Weights of a small transformer language model.
Size: 15 layers, 4 heads of 64, 10.1M parameters.
MLP neurons of a small language model. Each row is named by its layer, matrix (up: input weights) and neuron, and shows model dimensions 16-111. Each number is 500 + 40 x the weight over its row's rms, rounded and kept within 0 to 999. Numbers have three digits each.
Before each neuron's rows, "fires on" lists the tokens most often at its 100 highest values on Wikipedia text that the model never trained on.

fires on: "ub", " sub", " =="
L2.up359:513461452511490558497491472518476561495528405483591506508473557492445523475536490536543464555514518496453515553501494496468470522446455482448493516495447386584493459507562465569513512535469538553510470496543438559495556535516521447513478498491504556470596480513493546553451457588468488574

fires on: "-", " co", "ub", "tri", "y"
L9.up45:446594538492518506495523497507479515458460477548538469517443551419452478481535534516475549491510557477462501515516494501547464456506499521473500426450476447432500508471556536542486500542484530491548485533539494541415554494554514506491519426457495439538527463496562476525498415486470502554

fires on: ".", ":", "ward"
L2.up24:489466432550563527533406439500544495518482489500509562491451456509425472461473528572472569533581497474467540486476506453510554507479465493516516485504554496459435453536532460606560510481450466529516453403534407537472470543548495481511536501555460531463488532472580481581503467479539479499

fires on: ".", " G", " gr", ":"
L2.up336:524558485473508473503545437562541507456468543499544469496490584467484464476521505502502461476530529527489473508623545476462473434518483436545491569558521563476517459528432431473462521464522503517512481486553580489536546481496465519577568510523536491527514526544544461523474460445503487532

fires on: "-", "s", "er", "ri", "r"
L4.up446:469501527480477517428482479453492480449524426612462520480491435581514523493478595500438503530559545502482513546556494499552514482425474504458487477475456580485474458540515477467463472491559418526488537486493561500538489439456449552529501459446582490514566531385505401618538532456514485582

fires on: ".", ":", "d", " the", "ish"
L3.up780:505447523519556519538513449530471511531443517421488497503494516468483546550461513485450447476526532483479482460500422529466568473548477474474501487571487545487508533469493531475571501485446491511548497489587479452486419432556450561494497515576543488492506434493576494584557477492471536457

fires on: "ro", "t", "art", "ra", "la", "ron"
L4.up319:492458491498538559518474500423500475472485559484425436525444547458513412553464535474511624525468404456496547505570470439460445592515466519481507536417552507483538545492477540448566507494506497486528474481509489526495498518578486461523401493520566459446544477459440540527519447522489525434

fires on: "u", "us", "o", "op", " II", "od"
L4.up705:470534494462499540530538510456479486507526542458510496528446548453513549487544436544468439497521508516555460473537507533498493479457498399472554553498530476509533383424472473435469546494551536489549544471504525556585510524560453534409456411466515541440529466523469511498531546479513517529

fires on: "s", " States", "es"
L12.up331:484516530530453499567362535514479528460535485532559480517492541471548548508469473534451516470469497504548476496524434482463566472470509535533460427466475514512513437500490440464481544541506507487538530437485430557545525443567509477477491467553563442477536528465437470432444499512485556501

fires on: " a"
L10.up293:392482554544456461476538457463482570518533559482529478467497512511479492556496515439545515557528458457476456478496582550523422482475480465534531517438531555460493441484433482486529591519491469504501483516517500431508525429501520499462473437423469461574435525427440422555471469563488554496

fires on: "er", "s", "van", ","
L9.up500:546490530445521564430542492487498459483503515504528477477431495582475511393445523488491535513511542558598534487483450429585494450485470488533455533525557520469459475530491500435474453479565488480546450454468524462541491491468463574451504473548491485477472508425444535587474460508457551551

fires on: "en", "er", "ach", "ant"
L4.up187:513531492552559533481522545448533436553550449404478512477545479483404414473496473450503493437501444446440406493571507476494513515550412485531483493484522502564478532502456468450544475473486490492485488557484491475426469569555494562508556518538559466445500521487528551448542435548573512520

fires on: ",", " ", ".", "′"
L11.up76:555439474503503535524497521586547535507454533575519455581516451462509522547435509446599523476462606538519530443481465507428478550547518492493527509565516547520447524558522544505561488477471496509454522550463539477492455499472441493501596534517448567467432487546518413469426483517519482411

fires on: " ", " S"
L12.up549:564477485493513396517488506496558533570552498480523571495513529475547474533529577574463480564521507475467459494552483573373488513514416524507484493545561566547445418532520475472507452470519465467478532478481476463512499524444532498475562524517575444474490517551468476480452565523460506534

fires on: " in", " c", "ig"
L10.up576:500550485495568527516551510488493503540505539428451403591507473528563538581480506494492491554557432496474470506535581500456486491474496524428541451553552488526535421495540467511505530512418466523552502428499465382527480479496531490521470514531495493507485485488502499528532480505432501448

fires on: " it", " father", " school", " you", " It", " village"
L3.up441:531470527434474506527446517513561475457520493515554459468430537367425498564453483506438507423505474462397527551506500500469514516545503497464467501498530497417474524455427484496547473597520532441512465512433459559506496499495538491453486466504500485511479511483539611492446542474482557484

fires on: "N", "-", "–", "E", "W", " was"
L3.up180:595547459400522621491464444428501538489497479552524536492529523527464523484499478513534560509494477475459495523540530587504516557580546551567464473525569466479537460511467406442541489461497470441563532497464457482495537510472457438522483503549576504462517469525500461471517542480510448504

fires on: " ", "-", "ur", "c"
L11.up161:475517488501488482503467531566500519475519459461449407565562539502484549483518528548514547446492506520521508395506510525443469473592443466564443432501523512524458490483554498496558451474465496494407509460499515435541415541501486474464547553545517467562526492541556429503532506451432555407

fires on: " |", "st", "u", " of", "|"
L10.up211:501485441492515497517481442563555492511476507533566491579489507470548474527521497453451459532472558557484491501567521496447487533507516531475527478484499411601512520493484497515507440564445487510414446485480450482522476466504444492527495503524514435450473433531550436490472587505448535520

fires on: "or", "ri", "re", "er", "lo"
L12.up629:456454470413526497507431476483432552511506522494457496508448554491495518515518547501374502472496492527567504522493556519429486510499520534421453514508491460457467539587479553540542557538513484482563463489496433523470402465556465486469506460469451486553447456516491478406511503497456479497

fires on: "li", "ri", "mi", "b", "lu", "ver"
L7.up300:587438519444480499513476536509420457424522529480460523598516495476515497557555457450537427460525570498497502422524419508442500486560463516503497501510570462443542440505482496469457519490497508531486504516525462438454473455491501514516503443468525496572515551487526529525581492497561576513

fires on: " in", " on", " well", "ter", " of", "m"
L9.up502:589521475442481523496540523555542490469448530432564541523509619457579469408491415492535481552489519471561490497522506465440530493474460493544496426533518536573574441539537468464475496511492500534521548484554540476533467504488550430453404444449538501562533491514500516438528491473481572529

fires on: "ro", " $", " Bro", "tro", "lo"
L2.up104:532540509534499507558491463512478473497438524481409536476454538535543521483481467527527526515428548475520539547441403518546501558576502566509451445518449493546437496518496483546514492429434428503431558548476518519460495459545529470558485533484448478483433472420479490531548521428457536606

fires on: "s", "T", " T", "k"
L7.up349:438562525525445530520493503489513513523536560487440544528475503553468488507457497497521580570521532458483535520535520434425488613493458534513474477429542548562533527422508468454540505534474563533540553499458506457545501544502547496444512466481394506507492494517532529386495507475530538518

fires on: "s", "us", "duc", "i", "min", "l"
L11.up362:570525416504555528558494485460480450537523487509477524485460430438511500526467520537482480462458446449466555511424448510485495500502505529490496608496536531515419498551487450435463485564546505537466531505573479478536471576529487589565611451410537575489515491544492476505527530475510570491

fires on: "s", "ed", "ers", "ent", "d", "er"
L4.up579:566515488479515458518411458498498507506505565422458508520434499529446489496508497554487532407504470478514527524468548464466557471536428490506436476521524497519537479502545566557482474451520487471528523439534468528569500495521456481492556468460467537436553519448504460466496504446446441536

fires on: "um", "min", ",", "vi", " that"
L3.up644:475476467448555505474511513516490497405406425447494536514539452540472514460529589514558488468529493411510491506452487457504492469496484537494548506567469499524506512479450506500508547532440517581549526503540509518443525495514520551477520546539476587514517450523461434448471523437494459448

fires on: ",", " ", "ur", " \"", " ("
L11.up530:546421502504549559518494494490454527492442530466500464491538571477509464456510453483506508571485539479498479490469498564539535530565474494597521526527558483539484468467472458501396495502496421509487489533454404555488499506510451576415474503548545521512523515517491469572497488458437535446

fires on: "al", " ", ",", "s", " of"
L10.up820:499460458494586514547501520553475472482509525479489522487492534495497542500481520564499460500485570498520398490460541569443452421592491462427499496505475526527488540514593469399538588452474488444454474531545507531445466445486515486510535494542518462472521450545486484589548468514446550511

fires on: "ro", "y", ".", "er", "lo", "ir"
L7.up522:543440506496524586522461503557487541535451549531395505561516461549538507493536488393490530521425519485556529517491439542523513525524505613464467401532528521541468506459527520517546529514466475444562479520476547575539495456492548444557423458457428518504453528498500456416449493448512452555

fires on: "s"
L3.up730:473482454451432529490500591558529529506504474467450555513447480504518465492442532539526433497509509478543547499503452524392495603451502413552502495463524458508532518500485434411518525484487554537556512513503521495502558436529526450468508499542498501534568516552578475460503512436510488545

fires on: " In", "In", "th", " in"
L11.up578:515499513498558531517513455486558457481455522512499384530477510458499416524458478520436533474575478535499472531504516510461540505542479487497454489511516581475488490536518443552457539503498455514557545453483465559540521466457509559479502519548536560528563540465514568553504481455399533426

fires on: " (", " ", "-", " of", " \""
L10.up310:457491488530513463475503548451508469560519520507473471569455525551496567505534518527532556597562437511458513538494491503424570544478463530502535547492517538490510525505407510500519481464480474524514506557541436525484469527548478393487504535411455497445467491505550507462525507513496470430

fires on: "vo", "no", "vi", "tra"
L11.up517:497473449497531431528509491531393554510476520491525517542487490454425504526502478580530568498510458564538541454456453460520425416611510548498551497470471538470540534491463439501546517433503476520483546543489500458518478432539453567554440565510508485514470461491556450513448500521514522453

fires on: "er", "c", "um", "o", "is", "C"
L4.up653:494524544500501523502574500476440523453544431486509477451567469461514570559482496482426523510463515456510513492441515529500488491480483560476481494460532507568470525504466516517497454533518541445495594445524513531536467488543519546568515532538506604468490461608469445476529450560463515530

fires on: " ", " of", "ne", " /", "re", "00"
L12.up871:486473566535539486524508567502492487480465470494442514477568503525490511512519461557486497519438464515501529411483493436570515526596464499488555561570463574568526479527487490607473521473474498466500484546531472590455492421551453520534440500453438539483418467474538472522506541510499487432

fires on: "s", ",", "ed", "ers"
L10.up657:443510476443527486549440507504454426463468511495550496526490470425478446463509500529545482491488520492523449488497485463549458571545505484437561542485467559554430474483523507475487439511525504443528574478490524540425512502518493514386430524522589425530487417441565527481481549465508524477

fires on: "o", "ho", "te", "ce", "do"
L7.up190:523490463510582494470482450583541453445549580464473597492465496446594531565500487489458523500470536434501477530500564472524506560497466519569537460535456470463492563506489478561500553484428466472525459466468490512437456455570549531539410472500505550471573431527482523431437477458442484473

fires on: "\n", "—", ";"
L2.up648:487530539455511500456495515616507521458556511510543515544486521603448455523523492469497579493531536479479542512450547449463512454438496483467520540548492504509531476500385472528460527427497453508560508466477536532489452473554512597479513554511550420447548494552484475456454515471542550497

fires on: " single", "|", " (", " |", "-", " on"
L2.up146:506452597474487480464458524433476464444566540518482508511502477567531471476440527442550478510564562515551557510526454452483500540544444541486540494533462501478466557520526444531555466432490477460543535463507534449502513549557485497509419498484524498471493497459541426477474504514533545528

fires on: "or", "tor", "t", "ent", "al", " and"
L4.up461:482481500465485581562548460502542427563517498561467501519515513525520502488445521474523475461422504560454588498438443546496471480492474484520443499489372527508421498494544492470567465536490477487522487533503535541555520540535463493536536498491534488446471549512477506503477477493510586553

fires on: " by", "ru", " from"
L7.up244:484559456520452537559469426502440435477531497492473489523466487548469479458448509526510530487537522543545517529522486454496497490450542479523511542460512520515526480515485510432519433487463541529602444522526460521486573482493523527436518541469583489452419540560499476530495472524515523464

fires on: "ri", "il", ":", "or", "fa"
L7.up1:511471431502547525511457462539462503473470530492555505502460482556472518469447512517507420482464496510540473480532550497443562496525518586491458516519538491530529508582430482487501543533497455507502537462547472528516533479477481529546491478495513524546501416483433477485578540532432527489

fires on: "d", "N", "L", "E", "s"
L3.up600:560501528483540496503503534463442477404480480505562555524498488427413532506453475455539585490477505444439466565528467507483474510522511527511512474479475495533556469450458473528599529540464480534483524486471531546570520498431471446529531466469558520432464531528444447475486486512488511514

fires on: "ing", "ro", "ke", "ri", "ra"
L4.up346:460542438443576542515543501467468455480505404568516468532517497395456488590451447523514478535439468480520489522518549543526434569525483476460500525416473508512469525499453541539560493536558537445543603488481531482493494491506508429528439470510526437443507485510415503603469524574507489535

fires on: " Na", " O", " Ra"
L2.up151:473487409528551490550528470476511532478479532506494446554432416515474498483562523452502488445460492457503598579505535574371506556448459537580437505435460604509513516462539525482526520460457489462548506517438455516533506443465465492458490419506507536480476481551560506516498584528500473462

fires on: "ing", "ting", "ating", "fer", "ion"
L3.up35:433506509518533515552494505496477483515556486559447483530487500479510465473565439559515461504503415461485555524457489506524522489472468495443530523569538521486541501453481587533526489492478494501511576478502475534382532476538484507660539487551457485488516567492491498381421494485535537520

fires on: " of", "y", "a", "u", "o"
L7.up45:454484567481442575476546565494547560487445520460458537515514479537421506493547565495480459513530495530559521489553510479510514534507504551425590503422508521471486434461537473542525510479559533512476549481544525523491529489566455466358475477528468537462574539444483516481494514494493490530

fires on: " Ra", "ra", "s", "z", "ro", " Ro"
L12.up695:511519426508474527584508493502485498468508540439473497467435492534447477490491505472489538515411494527423489611495471563569466498490489491539445556439466582501463463465492474462517500419554490524505496503464494450579484493481512489483493460545477472468513491449514446543521502526561499485

fires on: " a", " A"
L11.up353:460414562559480447582554464497497561497572550554520481455416525547451513546473473482501531447521455491502480478461532520514444569511436508497496489541522462546546550503556538465477491481516452471490571520536529460492466466445457472518581518478434464522450510467445427539553553492543547481

fires on: "il", "n", "ar", "al", "or", "our"
L7.up601:486472517475540494506529488525514481425477498588533541574482515470543565504499502458463476467471505507466529444492560586486504478475421546454487540505469460450499557476547540512517485516428422504522503522502530453498466506529517495550510520480476500506456508541529464499541467480507575530

fires on: "o", "t", " de", "ve", " by", "dy"
L3.up674:509497434461459495517460523508513467529539607504487473455517482489526532482409542486509507473544551498458422514515474497436568491500490487556502465490543526445539534528513518453531464496471574504557491487497530518479517516525508553413477443566533528373515481496506554481517467467517507418

fires on: "ite", "it", "ed", "iv", "te", "oc"
L7.up39:594496522568526530533506358499529481509447542484457520535510498509505457520566534537516516523497585532519500503487537552533534529577587526489526445482446463522497486452531486451431438511466470503568479508504522484498531486467478540522494544524567450447487491495510465464489555496525571488

fires on: " at", " in", " of", "t", " to", " At"
L9.up110:555531549544491502544572473515488528448423488500484550509495510461556532452524482501526429497542460535502505487437497470428505459460483539520567508503513540531436489500497440452451455592481466552500491525569512512569571568550439461518463529535551458542493517445530452528630529472494525499

fires on: "s", ".", "d", "ance", " their", "ed"
L9.up765:522429437591538449548447450490510522453459478456569564469526466488503545456462435494463527491454509461528498498468445453500583501501467515484451527516492465531468473532504511423445535499494495484550478483501524483530590511558487428476524499515532504495534528516537466505486484533522483509

fires on: "le", "w", "we", "lu", "li", "di"
L3.up865:546391492414488531513495530511433461514459528490507477555526472509534483471502555417556550527484422507474517396516526486463463489507529495407453511550543451502473490511585550405561478475496534511480535478494486474505496430387486508513504427434430488536499617478514522544508536431493496519

fires on: " the", "th", "old", "cent", " The", " a"
L10.up247:512545493497449486497567451590499487450496522425565557527502495477582495536473521559497527474532464530556500531417500480431473530516532509482429482448539546502489576500416516480497540468493502537519491524477437498533431502434490516501552452522453530476522535482526585491499494443500481509

fires on: " p", " ", ",", "s", "–"
L12.up457:473476536449500584520457483554442496510489450485467500481503432475469508513442442589527500495459602438525522476520485440521413535478501463499510503539525508534493496548514435443535521495598482423492567566440531467490468426551526524475524487509520506517559461556562488477492550473484538431

fires on: "gu", " ch", " h", " single", " |", " song"
L2.up776:469441540498520459488480508515504433410538484502499465512511492519528518436510456505499535491492494496529546483434522500536500504572530460445490508521520457487540529590565531452552514513513504438564514469451532412485510484535467438496446504559481474483432548484559515521498462517584487502

fires on: ","
L2.up457:444473477492553593586501498499581473494562483466472545563531493553502515546486457580492486493460434519515496504510506475479497513518548528470565571524496499483478489480556600467563577541472463460507476489520479561535533497497440478515525486486473451467513529586499464514520512464501481523

fires on: " ", " a", "y", " La", "ly"
L11.up826:538505562457544509521461553485484506581496560537407511493474541486505524502487557526525527498547443503524478446449590499505493572507417514521481472579526493459488502530513517479489529474528466516536506517455484466475478437463492470495517509515429455547446572453492503478465558618509523533

fires on: ":", "•", "^{2}", " (", " Time", "P"
L3.up635:536507559543545528521485458508490522557512434462518507441471475442519498503538516548474530441607485471520484545525500502542510482414558543511536435423448512500535555476501471473462555497556426487466530464551513552520459459472624446542494569490513475438591462520540590522514524515472457410

fires on: " ", " House", "cle", " building", "ction", "all"
L12.up239:484531457419518526478542503453452414482544453448530502571441518467551548575524523592435632559551491498502510493532451468412540554541437478425507510497481467538443471495480482480518459515522520524538543484561547459520390482474526461417532447486468453515415520458553539466542491513380484510

fires on: "age", "es", "el", " at", " of", " in"
L3.up77:536499423601428515516474448562507508527519512496435503473537486432541509513492547504512510530567464458472440439536520523442506553434556458487579483528604494511467534519536526515498510536477416489518543467468536403518462490495495519430446457560472531499550489487568474476559500555507513510

fires on: ",", ".", "-"
L12.up614:472463462514559477526459505563507550500517478489523468550527471533500557490446560510585542520425518499554535453475506499551502476548469484498539514480525552438452505535551507542583526500535519505464399453549517510462458546538505525442543456455407473515489443493607501538507510508509545493

fires on: "g", "leg", "age", "qua", "ig", "gg"
L7.up178:571473478520504487499504569553537528417484533446518495508538522539504512504507477459489473453504404463427474490453543481562427519491532462495533516412576538487471496516531478491518507552468468511536528548420497551415522464512570445497471496535549502476502484525461463537516492495526506559

fires on: ".", " A", ",", " Al", " Am", "o"
L10.up276:504451524608461525506554415518502505443490471537508474519473537471528484555490506456478505557494567515505440439480477493515441529501430498477490449504443529495559480466548510511564545505538516569465559491449437518486523510467505585507591496518476466514367541485476492467455484496567487540

fires on: "-", " has", "shire", " England", " only", "on"
L3.up126:495473482461493503483454410491504507471517538523527563578445522474470487441485493476538474618525483425477496564464469521475481459515440492518412520567599452520558514473433482438457394521455512529443536502463511491511500493489481570520540519428443530509521468550567516496488472505464488559

fires on: "te", " Te"
L2.up331:507483475483523530491486404559551439455544432460517511543522544502515498489497482463537440514542545440484548519498551514538436577480471543537494472529474465502518512457537486558519525553411524524399415509543560496475530486501547488524475521535499503472462474502529508395480508495533546485

fires on: "A", "o", "d", "c", "tro"
L10.up385:505559523465540466500523495487563499468482515502446541477520479467477504512515408486475536501512548503482458423498504519499405504474486480544474532390454519549537529524519434545567492519537512509551494510487492523493505576530442454505450559526480437419493522436433439535545484492512465543

fires on: " from", ")", " O", "."
L2.up815:526559462529516597533466422518429481510519448434513422493518468516519467499542526463498507468472473459529469572420503518435525524590437524526519490454499581490476477556417481519549398484549499496521453526515531472473575478487513520486526513504575492487540515551478426491462453402496526513

fires on: "c", "d", "k", "n", "er", "s"
L9.up81:480578531476462498458534478443391504493514501540520558480464494443495455552493525505449531425454492562584503597498508517548518504509463546481464484509497494535498527554556517509535506480520510517502490543486529487499423561513506451554528477509479488475548534540551439536530503468541457397

fires on: "s", " 9", "n", " one", " "
L11.up367:511489487469495473492514503467457455525480531508473572430435502410493508539536420545441450528499571540512474499527480617519515486524513501508530544473485510586496500515512503482429443563524547515556457588465494525485482508485508457485482459511513492502528600417535489491556503569476485412

fires on: "s", "m", "ed", "os", "z", "es"
L7.up262:491520415502489463542489454495514478563549511453466473512482524459494441460557515461483519478443455510525575548467548496538507450503483529499522455547534548535579449504545530539418499512507507451491483511535513461544495554559533536537463553410528479436518467486463481540477519433517465625

fires on: " in", "in", " In", "ip", "gin"
L12.up875:492512429514553571522581481455539445509483447506509526521568417483461558536476474480441497523531484509538484515444502516462465506460483535454570476450506498557465432439494443532519560520475522511543514520550431478535429522441462477534522447459516468449563512541498532582453472498420575512

fires on: ",", " and", "s", " of", "x", " /"
L7.up152:499462467511473541501499540476558485597458495467474509425478563524452506486562490505452475507469491445492434497562550478530523496489505511450440406474521538527492480502468469483438528486549498500441548517511479476530490513524489539493520506557452447506502519506464525489520481555476528543

fires on: " of", "ent", "ro"
L7.up54:563510458501475518510471572510607467514471551491437523496472526498441509518463569515515418482495559464491476524489448512469533440550480507469444468425543587501498441473541467446508543472465534518491452483541463467497436523461524514470479471482490440480536420470425506455459601530435576518

fires on: ",", "-", "or", "."
L12.up448:513425363542526588501534468492430493456506548518519522563480579503487486489475474534465484511553538472526474517445469551560495451481494524436485559578466567569458461488466477476482565500433497521548589440404443568544492529511467539469514453558485556496469452500450441486381426493516498532

fires on: " (", " \"", "-"
L11.up460:494438518500496509539430470471524461546485547535469533563573547503573515455485512429505564584486493493488464479514494508464517518479469521605479507573505473523541514535458539456458500504498459490531568504531412473483469535525472447455575494478477612436572465477561503540449518525474453450

fires on: "|", " |", ")"
L3.up625:443464482487537519511416448616495500589499470482477516527451529519493501460567495443426471499535527520478492492474509466509503442428490507439551496501458482527489489532508475549506472558560453533526551429517489424503511481511487479521504557556521447525491432555522502477529551480509463544

fires on: " of", " appear", "-", " long", " sub", "ar"
L4.up625:477564455516567566459598515546551497495496460540541509533495547460488541485468444473527458469485450523520547466543456516430526485533513540533469462449488516541505443526491552549542497567507443538512483562524453493437564548483486486433430426479570500423607553456497554451526460595488542570

fires on: " S", " C", " ", "S", " c"
L11.up290:468535560504492449570507507504490467488542534452512502522503543505537459531515527601506422571551494452514452506486504510474463509542428507430497460553523500457604524437480438496561489501509499495468515491520416502508486482493553448497491601450547543455552558521475554485484493537522510456

fires on: " the", " se", "i", "th", "The"
L12.up690:544525514505501489509515528519557500452515580470588498498567507431519543549436555542502556507481536513472518517496554437492508522483492555535529486509508508538473507526481470477517528487455532513520522507463482464491450417455529542558450403453502474532524495493528546528503468477485480501

fires on: "\n", "ill", "il"
L7.up296:491522510503507479568471496521405512465491508469503405492480491522496439519437537457541557548456551482474452471505537525498515436540471575466526488543486476461464541484500524509526482483482465429508480455481445449519471528501454512434487474456468474520450512434504482501514488524396512520

fires on: " G", " g", "G"
L2.up50:488538458469457464500577573460495475414506526533448515558442528502502510421536447541501475522440486467544488577528521463461499487533495424525449575450511486453494415446547501453501483423493468469530532548504572414431532477550428513504553450517565473505518553488443467504461547501521470495

fires on: "ing", "er", "ber", "r", "C", "ation"
L7.up705:521548522482447510448497520497446442496467436550530514538509471498498500476485467505429491541532477491494518502426471495483475495479401485434453473440454473495501583484553515535508519515531516393499451469537487533515430502534454490518502501581572572547519468548495578447474488502488530512

fires on: " |", " ", "-", " G", "C"
L7.up756:544557536524444460531599496389513455423559465491468464508483546575461511498498476574537447538437535517480490487452517523545443540502489518486467524451567493540479521499560456490516502467547483511542462552587556480441486468514476480463513441521476566487506510401526497486548447588517489454

fires on: " A", " a", " Ar", " as", " is", "ed"
L12.up352:443512434506503489517551461548512447499499524488472484465489449527439564522522501484517540485536477517457546524505460560554535486477491528533449539510499468522465526496579486456533560561486522442481524536533497474504565491441448539550539507455493452522529561446457527429612572483499554417

fires on: ".", ";", " |", ",", "\n", " ("
L2.up215:464503560450519493475519572535467532459508576444486521519514532549522465464533486521476556455539523447502489495487472513507526466524523511501463539609519508495453461535450496487439490519475462461556507527496430466467450523570567498555485578502529488493537432496489562446512492551531501453

fires on: "•", "^{2}", " most", "ation", "ity"
L2.up281:517512553498505475477567506516476453551528444545565511511497511457504486473510505471546548467518530539524470534509514456545480546544485536491580495390566499567449534491458525524543549504494451382496580515599506541512496431467516413467499481496386501439494510501542624513471471522543431501

fires on: " me", " we", " it", "e", " you", " You"
L4.up222:483468457472473529474510552503502520539507517494536491471481485482525557594503488462470439523507449447508464547497532517443497541467462471531521441495552441510508538432495485498460541453493512473472470538409507526506458469472528436472504400513461533534513510500555583515398494495531517527

fires on: ".", "ally", "ly", "/", "ing", "ous"
L2.up465:459529418420517521438543540492435484523415455461543501499465509444489472591454531462554504540546481474458479547552523471498565525503465456544478459471447574458456519521504484481537518470438444482469434497479519528523514550523527548525525487469464464421448489513532577541508451459586510440

fires on: ","
L2.up122:486496468481502538536451528528531542480535506554503472552627485546515549548469513564446448510483463569532440486544470478495484577519538438470514447454491536496532496578538565508541583571493462464530520452534544609550542523443486501476500510411436514475498506493545478523513481445500447571

fires on: " pro", " Pro", " public"
L12.up841:491461480504471501542549465507566489538497569507474488496525490441594514420480431520468508486493542490489452531509549573495493420475465496475438526520494559514448485502493528528548496547474507484504481576476568450498468514506481409498548506506539491491453504519456531476425510513457416396

fires on: " C", "s", " c", "\n", "ult", "k"
L11.up57:501557471494465475535542559509487434498546559503490450513456474528460454569491507521506543456536544433483504430459457591429499564534411469491521487514564483510601529503453483457529542518508441468487536504580495491552492479439530502520478512456609505514499516579420505465443503494505549475

fires on: ".", ").", "),", ","
L2.up174:506542495469485531523512575547524476470579537391507506512512520577479496546496485575563505445488422443500503513503463509541447529533539467456531514521507519542466514568560536459478559527471432442548488483459505538528509473517474480490460471579526513444532484538497474498542476482381446465

fires on: "°", " |", "″", "%", ";", "\n"
L10.up784:532500498455465486493566491420465487589532537466504545520478539519523492528525502446507562521548481501441552526545498487520526496577513502488574525412470500543510541459429451431521538491568528479441532449477511552489557504502509554554510455530508566478574449512538528500560434510481494441